Weights of a small transformer language model: width 160, MLP 320 GeGLU.
MLP neurons of a small language model. Each row is named by its layer, matrix (down: output weights) and neuron, and shows model dimensions 0-159. Each number is 128 + 24 x the weight over its row's rms, rounded and kept within 0 to 255. Numbers have three digits each. A neuron's up and down rows have the sign that makes its largest values positive.
A block is one neuron, or neurons of one layer that tend to fire together. Before each block is what it responds to, as a language model described it from the Wikipedia text at the highest values.

Description: Quantifiers and degree words such as most, some, more, less and the of in one of, plus commas after introductory dates like In 1935, and a few word fragments.
L5.down17:077106149143121111120138138127152104124120149161157142081121127158112162184122109108139114132156167107113137148136152127147125113174207125138110106135113176099120147124141145104157157119119150086116129110126108140107157122123070141162152107124117155118137131153151119101121116135171123127110115112119113169118160093106138149124152135111102163126151123086095108134124117132141121107095147096103088097134113128107112124123162154097145161094071150154150157138100127154154083072124150
L5.down40:110118139095138143109121143151149133105152079119127136129090152078091126113179126175157142144115111127132118152129110147163143104129176125125124107171098108149087157122112116143131173091138123116162129100118082161153187133140107160115129153091141113146128115118101113099155151134136097127136111162100183123131130111109073155148122112166104113099144098123150133128144122113143093147101125110146126136062110136145105127150186109124126131163138113122105098112110114159101113109170157
L5.down92:149080155121181167147154150185150157143159129105134152140138118145136106129135139112078119148107095110159113107109112067143062105161127137129121131153152159102117079130083141127125114133133067199132138111125132108147141117111145118146147145107155094110100141120122112114166162128128141151099113130161154151130180095131092158102140136136126100087144090118120151145117157148143112117126143145158127144129124092165141129104104118140158104100146124126137137126155109104140117161099137
L5.down241:080162136123089123109143136149111136155143121145105122143134105118128187111109125139176146102162149111117077118104146100099114072146108136138088154134107121122151143168111145188122120136117159115107109147171141112170145119142115083136133142123155164150163096122161131130157065127145108143131133132107159146136141119175172065107136085082128111118141118145141150108154136128158144095124140119090084145144130149099126119159125125163129145129116148112113135161143111126139095152132094
L5.down246:116106111180139122091180099112160093123117123176139164126152139071148106111088118128130121114129098100106115145109157115122152103117117119109107123148106117102112131130112141152139177121153124156076107124108121109128103125164110164091188160133102133128145133137129161137149164139111117161119107080101136125088148116153050124121169127143093145120107113092138129161112091129137152131115139131174118150150107124153132144175127141171135126127131133145133107093109144107088140120108169
L5.down260:142167159148116142098099158143121102109153092114174093120080132090126136144109119119155151155094120177134090134116135125119159120079115146127094153101124106092129125090129130109141136155107121105138120098101158112080144149092170104144094149111128119128114104119119116101094147117140135135105109155117132146155154133112151107135169163166092138126144140135144116145132102104157117150114086154059123128111164122126140087128113114154152171115139096124165118149148172149090173090119123
L5.down298:094092134083139138098091130114096088142147113175167137163099169152126166089171154115141148122134153151129098129099127125131129145121129084077131135151191112118148150144176107151144123116130163161089086130103124161140114117144128128126125149157086103137148117125102114082110144124119152173116107134141144139131162129166118118121149147113140105121139100125091162139090137124100124186158107137131118124098121138130125128174152121147113160121137082132158129107163127101118078100134124
L5.down308:133145164141148186151089142119099095111143135127160205157114121139121125122118106064105156177147096109134143080108085134153143154092167123122084123098119171136146137110106154138142105153111139117121100072133128124159098134177131106144127134129086144123117128161108137131130137116137123145129139144119130145109129140142101092136089103122113135106120129077165170169137162118166139114124120166105139116133095147112136160085121130079147135122117137135150138155106133126133092101155113

Description: Single-letter tokens beginning a word split mid-spelling, such as k in kg, king, kHz or h in human, however, plus en dashes in year ranges.
L3.down188:112131163151132130118117118118128148133102127108089093124154085159134156109100104153094163150112072156146141139127111166099139142111143123128131155099160155107162120167141150144122159123129171150129098097115122141147076103131094119096161143115147134098109107087114088159146142118123130092135105103147130095139148144122186119113111106116145146143146138085170112131091121130103167098120112118150139123091121116086093111117130176123150113073118097104189141129090147137144131161113116
L3.down190:119148181151104163149120104144131119137107104147126131138129142127119133140086133135144100117112121098059130160140097174138131106124137123148123160143172147133116114145135117197147080091160141129151105146125157127152100166096099136140089107101112114152144140076140114084132128146128130146094087111148157174131129110117143132143132083096141127127147139126106136130166139166145148084159105123139137090139156128131140182140115125084175068093124140120155102120137118126111110134113163

Description: Final subword pieces that complete a split word, mostly plural "s" after a noun stem, as in method-s, troop-s, techn-ology, bo-ats.
L4.down105:112136164113100104143124135137113111132126139160138150111111160120113202118109119132131134147112143112139145123100113149087103140091139091115064150094121112164095129130101076119152151149138116129097096135146145120111109136107079157113126113132133120106143136121107138131137119117168155187145116136116189125206137152154155095146093147103114113143168100133092154130140121133110147148127140107143127124086152148116106153133118136125174052154117135133087087130117108121134120137125103
L4.down143:112143122117152113099150124162108113173115143195144146143107137136127130154164155119117148140095132111135133118122106154145168161097129173089166120108147148152109105155128155153141113119147156090108084153117127141124090091123120115105098170101113141106114096134115126125154130094127139093101159178136142135153104167145152078111169138148120131122155117106075122123142115146118113104159134135114157132092159142126118180177185110158130120156159092146128086122128136128139123091131104
L4.down216:129098149128116144108140134137110109174159161118118171141106138134177100120105119104094160123155139140113112166122137154126119116106156074160112115138134150178138115172140159112133125117155084098149152145165156127113125155140123148131140126139155072122093153123121141135104112122147182141159116138121150114151109145091099132114174104096101162138144111106154082118118119143136133092129162136134126091123170126076144091097139154074127142129133115178157118085127110123106153123082142
L4.down230:105140117071097108125075121138126146169133132106128120151136111086076145111158145129125123098114129139114140144140133133096144110133139108128127127127124120166119127180211131173121113163149102134127132125154114111111174122094098176183093139177123118135110129117105171124144057133165130103112128128116154169141098100119119140097168104113168140142137111128132124119142140136134148143149088100148132088109125118111167104133142147139108147149136146122113148159125132094083083110116136

Description: Ordinals, quantifiers and demonstratives opening a noun phrase, mostly after "the": first, one, this, all, most, same; also piece-split words like O-ld, O-l, M-ost.
L3.down65:128110119114127140134130114136137096094144083133134136089158128145120183095094174085134137121140142155114109133168085118143139107134128115119107118133138122167121105168140128159148144083145144179099168157140094168111169119136101125126113129114141193112103114158115119126117139123113116174129122139115088153153150087122134158136098114131125088093134149108135146150132136097162151106105091094161151131121131153137131136185127113098147104125138168146140096159129142138121056110110168
L3.down316:144149131128155128175166102095151134162120138129142121130147107104133157143080142136138094142169152150150103151168130176146168105158136155131110140125157148128158099112122116106149134101139113097083107129114105161134120109132136111098114152127090147151133148091145110156098150119150148159129081152134102184119135115103135127139124157126174120163097128135123108125108163177131120161101156137084125133106133107101131093175102099090157122141102137178104134099149106156140111081146095

Description: Hyphens and en dashes that join two parts of a compound or name, such as Bas-relief, Velocio–SRAM and Moholy-Nagy, plus an occasional mid-word fragment (Cal·if·ornia) or O'Neil apostrophe.
L5.down31:139140143151101161130116133154129139133152107121171149148135126145142157093146111101151157141124154162144185120130126110111129127145143117121108086157144126113108118131161080118132133153172103114128102108122088122164079075106082096101132093138101132081125103164107085115129182142122078131089193120106154142164129144122138132107111156155130128133086123148122132152135143153124085117155156150168112136074133116147133141132087150135122105119126123117132113144109146111111081114088119
L5.down56:148109152130148163133080128151118098113186148110124143102137103160121141107126164151136137127121077150166126133090126112150163155097125106130137115153147133154114099126126147135137128124135119088120107095121143149112101130128072110154127132134123158097115149087094121152151090106129169103113157156110140159192123147107173104112156153114136144122166113132078111139122129125154153122117115074127115147174180083138149127144136146119136139143117141136088150110103121088150087100109179
L5.down97:172130141119157079094117074137145095112136172102149137095161118144138076140140179129147174116120085119089167153088111146131126101085141114141146183125159145098115151159131156142156125140125128136119110082117132077151132118118140100121116139126159113089111117112157131146113108147149098122143144140115090126136147120168121160134095120096127127134112085134143106134143120139163127094115133109154111128161140127108172130120131123119138127129177160098121164143090132146151132118071079
L5.down138:104117135117120101105128125113102157130119107098147140132133074156159150101174118141149152134124086135134098115104129138158125118173139165101126132118128144135173158085133099139177102142107088118135071172137122137137082154120165113135134121099145117092108154149107129151120122123139115104110159149142105197142115140113163162134107108136138154109117128068150080110155148143181136114137183089114101122116121153151137156129150127118136108076156125155118115117097138152158141120120145
L5.down164:143132155139106149164113108125148094126120146072173142150115163095110114132173164100158126124155148113125078101142135114134112155111147112096180135099123129176136114142124113116165104127111148084133127143165106169156156145140126183101180126139094116151141108106165105121121149143096090113129153140118152152158124144142133138132123152114116078119154120163131145149137150157138128142099123130206136138153131113101120124127141161150114112098105128085122132149097075157120158127112114
L5.down249:145118168129144153091111104138150138151165123119142153132097172124143119135136155131157154118082145133149073128150142113121089110140098129123177131146176117097078095124061165155137122132124116158107140144113100121159129164137147147124122117100130168149140137094120176120131117127119099168147148137169136091155174120132171159098136112119147108160093103137132132112131152134109127122099149106129108132163078105090152115106116084137162149143089121089101140093143134120109140101119114
L5.down304:136140165129113103110132098117177159115115104097150124115116116161124136153119102166130157122132128157154144126074106162167118113142119106118156151124175140148100154126170161115138130136120114111171179114127131140091111100070071078135125168158107095147146111121105133149135112126097112129124133145141145165088076146156167096112113137103110121109125115128142116110097116144128147162118097145098137126120100134155122152125116116138185151166121151160131124124135188092151166124132144
L5.down307:141115118134136153150104144141104137144116131113141149087116132140127171151125125089107148152151064153171096174077105139121140140133131102110127115184177155158157140168136084119141101110153161106123101125102167118158103169139096140131119154099149115123152124114136122126133139122110131127099112080118099123157124162131174134152119098160173131112196134099125151112151136124126080159143140140118141146172123106160166142148123127126114110130110100099108130087133122113119166099128165

Description: Fires on the token right after a word ending in s, mostly possessive apostrophes (Collins', Predators', Employers'), plus following periods, commas and colons.
L3.down168:116115118113162134124139134116127110157146145143129143097123146145160132112126155151155160139118146140097131116084118081100140185144108158175081123148076126112089134142152115145146149116142149112154148148105182133157091090118102129170147121114105146133116138161129104109076108124147094113151139112147098157132143136116087148147110125119132139127162117137118131143097123068152126115105129138121129137119122120179124128119103133171097129136136111142128158177099118117107031109143174
L3.down197:134111141139120106109120126145111089152118074175125132139163150125104155171156142108146170106095156106087082083125089087072128154126154129100166109134143138135106123126167147111155149149158074176111145116116106121127133147149118154148098133130152135137161165089127136108124133153130141159169118112111076100129175084137162135123124097110127102144139135136144142117140147141121120156164114112104113112124164118138139094123139136159091143149111162106121135130160100117095117075130106

Description: The rhyme piece completing a word split after its opening consonants, as in l+ine, w+omen, sh+are; also been after has.
L3.down296:121144137124128169112112124146119126106194140151124131151139117134192129136107152131166154150169142134097161165092160100145131090112140140132171077107133092157146141131137146137119096147136122096151146116134114141128107136148122130082082107080145119130105101133126160168087113112123120155126185102126108107115139176136175115123066150155135157103117130130132096128107121131132124166127132132117148117096137167126102163138119118163131134105120185129088140162105108159110095123132104
L3.down307:125094159083091132137092143156133155158106122124154117188162124121101126155118141096122130142140142135084177117121125123150079149118141142110121134164112156110098112158137153106114165146150098129164141121112139107149111113099098167132151139154158131092155137095154077153135089107107138130166134152184130112124150120120147152116118106158176111122097111144114143160103116149094109161134127128106129115116147090100123150127152156167126114081144144084099102181134129136123114120100090

Description: Sentence-ending periods, semicolons and closing ")." in Wikipedia prose, before a new sentence; also endings completing function words (th-ose, th-at, bec-ause).
L4.down56:109151129156166109113130080154156113105115097154136135163142121165137160154142117123140110134132162168129147127183118117124137117140137166127153142116096157170123132110113130106115148145145128158109138071127110111141145066123171142100132148070088110115141139178093149170132094118146152111135139147100130137137183126151110078118104134139144129079123120114163162136092121095134124150089146147120144112098149136153096131140108152165103112121139112131107156141158130103140077131103166
L4.down103:145118171094126181053094123155140158112162155107118147155110182149152146163116135155151119144134145126137180140087156141138138161194118158124109120145130130148111141123140124123149118140170126146155114140121134129149127159136153155127173096109139114133138129131126095069146106130140122108146131111135152102143152096150197110115126156148124117089153095104080132140136148137145121132135120173168157105131131120183088153118120151131154080112134122143151129144146139127099118119123137
L4.down209:127129173130157112115113125148098114127100120139153153175128141188141157151113142131127147137126116145132164141150096090138121109162085168133108128146109143132158116126118106178157148147138165141145124115149095158180073111164138113117153095103087109107148096131135137150112163120106135144096102140133167111147151111074130120107124142151123143173137121123101135173120142151109148125116167095144174121096142150166125116151128132132108153105151130151143175157133119129055103110116152
L4.down234:108176087153142076101112097147115155158105088139115146137121127146109152158113142126141132116097109138121087151105106135108128139151105119101124097114098134158106120102127148123138137112127109123152117104109173147103078123088026134143141121127094161095145120177134168112098079075108141138169143144100159159100119121105115109144078140117122121093115124114119130103108125140126137128111133128146149140146136087098137146090119141104123150125134140130130121157139154099120077132123169

Description: Full stops ending a mid-paragraph sentence before the next starts (e.g. "shaft.", "free agent."), plus byte fragments of accented letters in Slavic/Turkish names (Makarović, Ceahlăul).
L5.down6:116146098167097139136082127133143188091123125162092140147085115120134126158129110154143164105116156135122112152090122150124157089101077117113117135143146114122129143111103128153147119110166142094138129084108114143162136126134112123133132074141070128145104157130076114119144120128094137142138128134136124111121077095105132118131140160132153139136115141120164168150131140108102112175152131108114172078079082148119103176107158103099110108155146121119133143146146114090114082117123151
L5.down38:102130108141112070104133108141155173142171150161139150146147085169180142124105130121141112129107135158093120134112131115153106116138121138099122112135100144165157098113166119148116175141150147145132103073094134134150128106126132142131145155118085144125138105139076162123108076081134124159140120122185142145083160148143139149105172117137146088132102096116146156120125119115131128109136145172102095135153131130140101145084084131143142138117122125139099076173151133108102129123127152
L5.down71:115146107163141116118141131147109155136140131119111168100139093122147060119134094149116114146093132127147108104130102161113143128151105137125160102145132103126129131138101106140108106099141105125087123154091123108130109173141086184140163181147130154123114111127087154190120154140159124110073123143133102142122129159107122136121116127136111131153124088121138153133165114149098146109057117101148118083106130134100118133163106123127150166126097183155100148099112180133095107121134109
L5.down115:132154151168133113086127152142133142105130143104177079171117150141123123114149133105127084122122139112123120120098145129123155143153123118116114150120107149198116120131134108119100172154097142107118121138153163135135118101157136127123165122132139118175123153082140163158131128151150098151132116115113154124103158176080083158115123125141101140084147138124109133147145175108197140144149158169121165123064133128121129160148151139138169127163131110088109156149136124146100155096141139
L5.down148:136162135166166110140109112168116128100133098126124088168129125184158166138112156121112141141103148110153105120111106115140135095164110137115123098148114167152088144116112138164139106176117119129119110115115147100144119145105076131129134103123111159156127132138126135118123119064109090115146133110107114116117143104111145135142068143081152119083111108107121127164095132156108126117109110162142172113141117083158146155133118160141115166110151112140134092159129173099118051146133140
L5.down178:136077068147158083137128093069135119124139106142127133087124140139125113142108122117138125111159152115153124157155112145088085111088142104143112141162108122132143154150117141135097124122131120133170153139147121099127157131158138109140107099110112116120116115114131118123111099124129135113116124135117126159141131169136114170113130100138100158117102109108132134110106147101107207148120109126131118110100176154104122102176129129188162065149158130127134060167152148119114080109119110
L5.down189:119145154135145115133124128149135133090122131110147120190108166109101144083134140141117162077138130147096108154098147153108120098109154108114126114088091179141179087175094144177124111119125094141087181177103146100141124139160120124092149186129163140117111141123150151134124152107114101142135115120134123100112115173122088100125140088146101137096105126134119129142131113103134124130120139099123110126082115130149143086064144135153144135111145144114137164098118112150110116108105137
L5.down250:143100097149116133137131109117126150153104141128100090122133095186119158112100143103098128135099161112117125103105116143147149129154123128136132116110102193110112102108121139121130130160139082150130114105117121091141138140148154118110157106162124184082127153134126101090127100138174128146186139129129142121133135065073127114120117125121162160131172107123128137144105148189134139109137102144150142118094119178113088128102105122135098124168105108143102123197117133133120107108083137

Description: The verbs is or was right after an article's title subject, often following birth dates, as in "(born 1985) is a Dutch footballer"; also became and bec(ome).
L5.down13:155124133148148157141151093139114104081169144141138107113128112105142117130145149107140125116145107138158161149106109097109151112139122101156120104140155154158138146123107149132111150155151161078139080118095096117152088168114140132148137140139120158129134108141116106095114100087124070111141171117132088107117164081173147181116143087169152161148121126087144142140104128138087141099175120087144130127179145135104132169127140134140096121119086145129127094102115141115137098123155150
L5.down32:126116131109124130118126139117134127128127117132105176159164166107163105162138130083133092078154102157131212170137143112140138131129103160106146115096089110135132135112188135085147078137117130136144125143135131142089144080149133119142116135122120148154172167094125090124117118111150139102114129164117141091125105122086121145117114103132127131091136127136124113102113163152123146163109094116101122137122121121091143118131079166137132140101130061120086092132170141104123109107095129
L5.down85:174108060162162122146123126141122124107172111145149099131127127121134164082113090118143068135106143139142158119135135120145121131123114120114138116125131138135078131079161091103135121126130148119119066172123158142110111161135120150118134082122107155107114076132156104108148103104149063132130130126114177118133125143188138126146125135134156160136150127161112111128114147095160151140169100124144083111138150155146158172122160124146113106167114142133136105092100109107139102123119138
L5.down99:109143126084112134128179150117122092098188096119148125144107145107126117108148153049114122151146130128161167133151147106143138166110116125115099142103126111142147108171132118091133135110136150098136129136124083144134132079091157098104135189146157106103131138123103104158117084148134114105091156124126092129181170138132121115154119134130124099151124128123120129092129127113117159156130143118143092112119134120141174138115138177127153139125113159138120094151137095103138067157167096
L5.down104:158119114128125095149104133133145132122145153151119101134144164122098134136152108137098145110135146164078103109088126138149112143128140107144146155154165149158086105151164139092086103140156072123101148116119102140159155143124140113174119139110097135166108107128105146110133127104131150136147136111110161111161127122081146149145101118087137103116093137148151105146131181118132108149143135106147179120116151136164161119084139130188148089128133148172136157128194133150153081141153127
L5.down122:101149108210125110132144132127095098122121116117141120111158157129129145134146128109104178181129120127116115129141139173133136137144148135134139101130107077102178140120130121149099106155091127069154075153125090162151101168135107101126101078135122125109134076138144069101146110139121098120109107082126133136125138131178133129119149115139157110115139141171141124105103139139168107101143142134115091147105147125124133112161135150123132141144166151110146088156106137106183115129150124
L5.down166:100104096190126138093151114130159123129166098156128089116064155124066149141129097144147126138106147118129161132120110107126105143131195128080120176143141109121152124122121145107165123124118150110123101115141131142121155119151139152115140151145123127124148145137151118178127108113106148137120094106095101159140111093113149113118139113105186139117097139179135082104151122131084109116108107154117131110128127121131103141120146149132169149153119146162113135128093148120124119140179053
L5.down282:116153121097091138139149135159112116162116155145117105104092126150156120122149140131118108149129127142120123121085107145194113134157126146150108091150124121166113121118117133106142153122139091150140149104157173122169155121169123141123144128101089121127154113135128121092126109133129113127160132067118097123167138173126179122077155100109098118125098131094107147110128111107122095100151130132128170128176118108101094081079134112125144130103145144156119110140083139099164056158126120

Description: Final subword pieces completing a noun split across tokens, mostly plural suffixes: v-otes, d-ays, guit-ars, occas-ions, compos-ers; sometimes singulars like d-ay.
L5.down4:146124162111159141158130141118137147118109118146146097131143088116142121101121133134169161124091134123096142127125134080114148167096109156186125072167151155126121117125145162167118113124151053154095125128121129123145150142101141144106131073136098119168123080117177140117143119077155137117143159098117124113137100114135124131127129090136139158086123127125154151124061124133116117145171156155137153158144164137133111146131094141155099112137121112170151154129178119134098134157124129
L5.down35:142140121113132135158086152111119100140131089179122134136134148105123166094138154092127140111087137083130104170143092103114134105102123111137120097154122104138096138158115145163118067134121115115138132145123097137153108142078123151135104112160113123118130094118120147085167103117142134103114166119117109133134107122133130099111138136154118141049104124116115135105138106154110117132175144132111147136147134149112171153162141108127102131179142107096091095135164119094096042143131125
L5.down37:148090127107059137109122158162141116133157105137146101120126128149143170122141097154152162119148189116127143149174160120092131124076105126148178111141133080169126108119132135132095129092124105135126089173126155109144146103126161160158163104159113152171153164117100151152124119158161082139152143138103141120128131134127137116153159164089132170124131121146153143161117108158137125120151129096134125132121102162151100096089127120103159147140126106128079129122133112130120159136114168
L5.down52:138099117151106127150114126079111172135101161160131112171165118101125153165100113091151123121136107146148112140137138103147081113166107063133128159148097128138174151148162158134131129119131132108120124105153127121147122108165148177144175140109117130120126132139136153093129096145143152114135152127152123114150112109125125135137162110107120163174111139085126161153077201163104122128150144091160149125102130155158115155119112110140083154091125139142119130133134125094087105148092117
L5.down53:108106112121115110118125077111111095125148154135164131139136141124154142178112105125139156088106124131135122133118113144081130121144134132163150137091152144165165135102157169106117186140124116155140119132109115190133125105117111139137150112114164105167154117136145097133093113110173140107169130112161110135127145157145073123114162106188172155124108109127141114141167137141070146128101114128078123109100125127138155145128125124132171099146128139091149126111101127090110075112149087
L5.down180:134094138149085143144132116152146114175143129135147154144145113122125157167177156196158141115136144134083133144130128148094129113096110139126121120120099136152140082158101128144099158130092106101119109116128161143096083118124119152114119151084115104111135122154069169157111168145164131138103128114130117111175142177098129142108171106110106137163101128132131104152100153111108118128166139147151105153126158137155081099137114154116101134160130126160117109121074122111108112087103117
L5.down280:157143127102100093116060135130131099131115099133123124159165140148081148115147104122170144135128085115104132136131147101163118102145162125157127130133132156142159113132155163133172144122167125171104143138128154161151137147108104108122178173165144114079115123149132142142098138130144101122148129125098125103155142113122102167141077144153123142132145112132152112136073109173118128136100129110150138134075130108168183148106079117134135113104111115143118175137134172107127105106170129
L5.down313:156120122126083114154104105163085166094134091120151126122141085108107155108163131121136147118079163109111111099095094128122135159111113155106134146091116127129135149103078137104190161122175104158090150118162118125111125125092103085146111135134086142140118115118140151137122165128181122108158151171127094100151116191108140144105102090139149114181141095107146137087128140120138140171122116146127115107115156153132140116098104125098107123111134145136106128171126114131118146121126123

Description: Final word-piece tokens that complete a split word, mostly plural -s (month-s, bird-s, new-s), also th-ough, sing-le, Gr-oup, Filmograph-y.
L3.down67:119129099096103129128114129113143090105121159151126126088162077088120094145151105145130119148122130147135160136121115141136123127117125137128152120101119125162178137106154151126112139137132073117104135090146115143103153097114154090121124096131155178128136154139172174082117178144133146130109094161100110145076131154126151106153141105145141118159108105110129150089110127143083145131093145123091098104115107139164126060104116130131111121134138177156135118153121082104137165135104082
L3.down70:118105122162120140123153113100125134143137091128134094133089105120144133142140080151168085102140165140134158139149134139157158110139112161137104107144083145149157131154098145081083114127145133133102131146172134142100130117161140148103129128126120102167131077110146122085131087140134188100150109087148163145111121106134110123123128110128083131137144122133161126155150136106060125169150129170117148146077103125114094099167143117122074132146138119156121136146096161121132084118128102